config = dict(
    n_layer=11,
    d_model=192,
    n_head=2,
    n_kv_head=2,
    head_dim=96,
    d_mlp=384,
    vocab_size=512,
    activation='gelu',
    norm='layernorm',
    norm_place='pre',
    norm_eps=1e-05,
    positions='rope',
    rope_base=10000.0,
    rope_fraction=0.25,
    qk_norm=False,
    attn_scale=0.102,
    bias='all',
    tie_embeddings=False,
    parallel_block=True,
    init='uniform',
    init_std_qkv=0.0325,
    init_std_o=0.00692,
    init_std_up=0.0325,
    init_std_down=0.0049,
    init_out_by_depth=True,
    optimizer='muon',
    lr=0.00802,
    lr_mult_o=2.0,
    beta1=0.95,
    lr_head=0.00872,
    grad_clip=1.0,
    warmup_steps=200,
    schedule='wsd',
    decay_fraction=1.0,
    decay_shape='sqrt',
    final_lr_fraction=0.0,
    batch_tokens=32768,
    seq_len=1024,
    doc_mask=False,
    train_tokens=129100000,
    steps=3940,
    dataset='wikipedia_en',
)
MLP neurons of a small language model. Each row is named by its layer, matrix (up: input weights; down: output weights) and neuron, and shows model dimensions 0-191. Each number is 128 + 24 x the weight over its row's rms, rounded and kept within 0 to 255. Numbers have three digits each.
After each neuron's rows, "fires before" lists the tokens most often just after its 100 highest values on Wikipedia text that the model never trained on; "fires after" lists the tokens most often just before its 100 highest values on Wikipedia text that the model never trained on. A number after a token or word is its count.

L5.up224:104176133169083105165126115128142132116119121147112125114151063085163136161167098090147123125138085094087114140099092125129116148162138149136102138172122181113091183122144132149134168158136123130132142121165176118145169161136108106099116120136158143133136125141129156109092183111152170141138108120110157143113100124133098153167091145119116141148127110077150086099112132166130065114177112127150146109105140142148122106129107098115148135129111090101144097149125092103117116129152127162119108123150101104140139118161120126126109137127152127116150127128105077149125144122122136140
L5.down224:105089127128172167085146118133091130108135127150144124104147158103158110104142136129105133134135142124153133156177144105136161094106143133123165121088156149140164119121126138130127111092135117129121138146097068108101109117116139111119154152123114149127153090128125067117113082159079079106087113119128145122146168134124137104135154101167162151086144099126147129141128122111154186161095165136116123133153124124143143099096060127160125166165093153103100140137120135141136152180124137156149136109118148117118125145106123165094152095131143094143119170159111131086102131153131139100
fires before: "==" 23, "I" 6, "The" 6, "1" 5, "===" 5, "H" 5
fires after: "\n" 68, "d" 13, "ard" 4

L7.up63:106115155110123126084135128140163152154105125121115133085151159159083157123132139139120140090100132071145135169161117131115125106120114121113116137136130169137140116137193180130139151126124077110130133104114109118145142124154133098126119114127117104128097126135155133088156124171132082160140138112173112119117096098170109135126090125152079151093148148118127117151117151122132112097137167143083087147122143150127123106077133104104141144168112148148130187104137113113112137193141123117125125148113127124144151187140141150153132129133089086117068124098140123140142186139107129148
L7.down63:129120118123140165090163143161138126102124142103112114135160138100169159141128105144114135144143170127151151090114160087099120106137148107120134090132151082147133104150132099078170127144112114152139143098158126152121120122178144098122112105122153105180162155104159149189110132115115145114131144158094134114129148130122129111128121118132110108132094153073100114125132152123104154137090126106082122156116107141130157120162144099152133064143109095122157119084147106165132154142087119167193134114146141130120116100133144147093153136064121159141123081149134147149119105131110130104
fires before: "us" 19, "es" 14, "ro" 11, "f" 5, "il" 4
fires after: " c" 18, " E" 17, " St" 13, " C" 11, "b" 8, "ec" 7

L5.up63:158150144136159183132094148129153110096083053085166134101096123121130119161140126120098116114122110111174109149117149135108156124120164165140113101143137158163065106125134125178143158113151121109134128160103156106122074110163122141126091133149140113111094102147138111104137097145115139170118148122145120116168090088125188109146144087103139093111098145119109145090101158120097159109101124121132105137101146137145123126137132115152126115095141109134162107132124100112094155133144132151142138144158138127111122146096128164149124151093140123170101114104137133125140121160188132102
L5.down63:089123137130118093108074114133118108180171113107108129159182141148122077124096157136144151115136146101103143121119125129130127172090138082110079118085121172116135142130127137132123146110084091113096124116135114123129109106098137124165186113157103108126146114098105123173106154145149143122101092142153121148102088149112114098097152157138135139139143193156130112133150126139157115122147104148137140101197128151121132126143101150128139137158124154073084143134118169141153141156111115151115127107136112128111133140133132160108114133148108112074154169128112174141124142105146089122
fires before: "o" 15, "ain" 14, "p" 8, "ro" 8, "er" 7, "ol" 6
fires after: " in" 46, " a" 21, " s" 7, "er" 5, " to" 4, " S" 4

L7.up308:136133134109079147109090139129111178108144093112054095151079154147171157164102107147143082105155155140090140109146127130147123126124114125127097133081101172089142131093127169164136150178144151095142129105138135148111127122162134154141124124131120171098134137103103114140150130141114140167092118139136121134120120137155138104146150070136146085142129164160102126143139086126095143123122125079167099148093148189141155145100092151099112113127112146120098111157120135104131107091136107125125127140126154144135162165132132123136142138168146119144106128120139121138133099118087143085
L7.down308:132183172156140124102160100104125124155118096146148147086120114098135111125135102114125155121121116158121120119109153155136134118118143107142138157168133120120145134125129106105140121137135112161172157127106116081133089100108131126097163155142130054131122131126126117120164091118076130082125143159111163132122139128141138134108162114098138165163133138147140151140128130118151095114132143177100131108118152139156129075124126156149123103164139093102157159159060143153104142120112158093113109134129139116155076109134135131154112137121119164131165155168100104109097129175145052106
fires before: "her" 44, "al" 12, "el" 6, "i" 5
fires after: " o" 46, " N" 12, " A" 9, " O" 8, "O" 8, "n" 6

L7.up285:099152143116110123152150172179080106108118122145126123151121117141098184146158060161111082177165152103163138070135108153094109129129130122181166095167128144115134106110152114185163167111127160093167168143103163121109096114131139110155136138122126117149119124136131124135141138114092118159102126136122168115136097079121160122130095106125124162119111143104132134140119107100111109100134132168137146168159159132147117107120113125113084092118130119106130130101153105140106162129125132138111094113154109098082103122139095146125130134123153083118127121130134073151137119143121121139
L7.down285:162155152107130072115126127129136129154139140134149128137082165147128143128132125158099134148167116142173132125175153106122117088092162155100159097155075165149116116125149133116078142122136140087131131161128135117073117110163103193135132092150138134117116148090107151162143139131126108148103094141145132158084153121132140130121086113166128127131109104164106086148073156160127159160154100102104095147097124147097109138123102127130129151112115107131131114093119159141148152145134100118132141136149084142117125193103155132127147119124107136106095100099084151146106163136136138120
fires before: "ore" 21, "on" 14, "he" 9, "t" 7, "h" 5, "," 4
fires after: " be" 27, " s" 16, " con" 8, " is" 7, "un" 7

L7.up364:084152139158098145112156129131127123146110071123095164121159138135115145101142134148122100129103080136151114130134152131159146121167157129127140118152147157117133152119141123140070097144159117149103133104101121093124103107119148157123132115122138172088118117110126105093117134110098121162133148103145112148126122149135146114168163119073172140143140138109120160108149149081125082171168135114148112140122180133117126090139166150151102133156107116149126117126083130067088107131165118147126122184112143125115179161058131152121086120133138124129121174123120117146139140149133080135
L7.down364:134171146103106138158120139166117136125104087125124177143130102124125131116108122127120132127149088072125161146129125110173197130146125092158105149070118113150098152108153109083107114168138153153125104133113124105135115157095110146119122137136100120156148081109065112152126167130134127144100092182138116136117136061130124135140162112146140129152115118145133160159136126158153137129142108143177077110129132132149115145191142134127170137138118150087155155135154115122144108099137125125118122138136123089127072133139130101156108136130172100108116121107093144114092138081134109136
fires before: "o" 23, "al" 16, "an" 9, "ct" 7, " the" 5
fires after: " in" 28, " to" 13, " A" 10, " E" 9, " e" 7

L6.up383:145142107135107152070121135111131143122110117094142120108102105128138130120141105124127130105133137155127132127158109095133129134129172068101164103090117132140198116096127133138144130136138145146139156130158094121142169114068132070106154108154119114110131175110155161133118128146144097132111109122155150149144171095164132135110147139121128092100199150150117087103091116190161149127142170147122125142107133125118152127145089114115101071136086115126108139140130076128143166146124108104144126165169155108156131100121162134095091131146130102131128147102123145108151118146153126094
L6.down383:104143109099093075126135112131113150171134105154133128118123112127104123173088134150097137099145089155171144155151152117089112122116141165166152116119107153131157120144128164128167109117157156086090131107161187113109086159138124127110110123132127152112135112131131137090112149137101130129126142159113106115113099139126137104121118135143142163155088134134134115148152151115147098077154128127131088117124112167128168133115134178128128142161100100097122144119141136143145101118118140187107142164059112109118089127141106107171164127104113157102091129151131071136126187163127119111
fires before: "h" 39, "p" 14, "en" 11, "er" 9, "t" 6
fires after: " o" 30, "ra" 30, "ro" 10, "el" 10, "ri" 5

L6.up326:101134133181117083119093134115126135149115092121148177159107134134140135166155160151121087107127151138117146123114128160157108116131118172124157130195101154157119110149152140120198131102091173162065106113092089104160153125111111114108131110116134156118172148127147115129100122135164104148113167133149120144112109134084122134098109138096143119141081102162118119137112124120116146131142126138144126167118140122116108128139144113108084130100174153097105124137163147091146094106132131114106133115137117080141092142155134106111128141113123135163089097135116182124125147174166106109
L6.down326:104135136091175085130155149159126137131148128163076110109116160114124130140122137119157146130141095143164086151138137086135146149136117105146119119116164099112154131116074097125061120124136111101141115132152136140074107135153093141155161137111095092130113173114138178149143135126112109151141097168079140117084151120170107130163160135160153118135166126146098188101123135126143152110125150110131088119124092094153157139157164107119168129148110082134150111100084126117125142100152115100159123151144144142124111117107113113100124128161134110131142125133133082143171126086135146130
fires before: "y" 32, "ic" 20, " of" 19, "n" 8, "ies" 7
fires after: " p" 54, " P" 35, "r" 8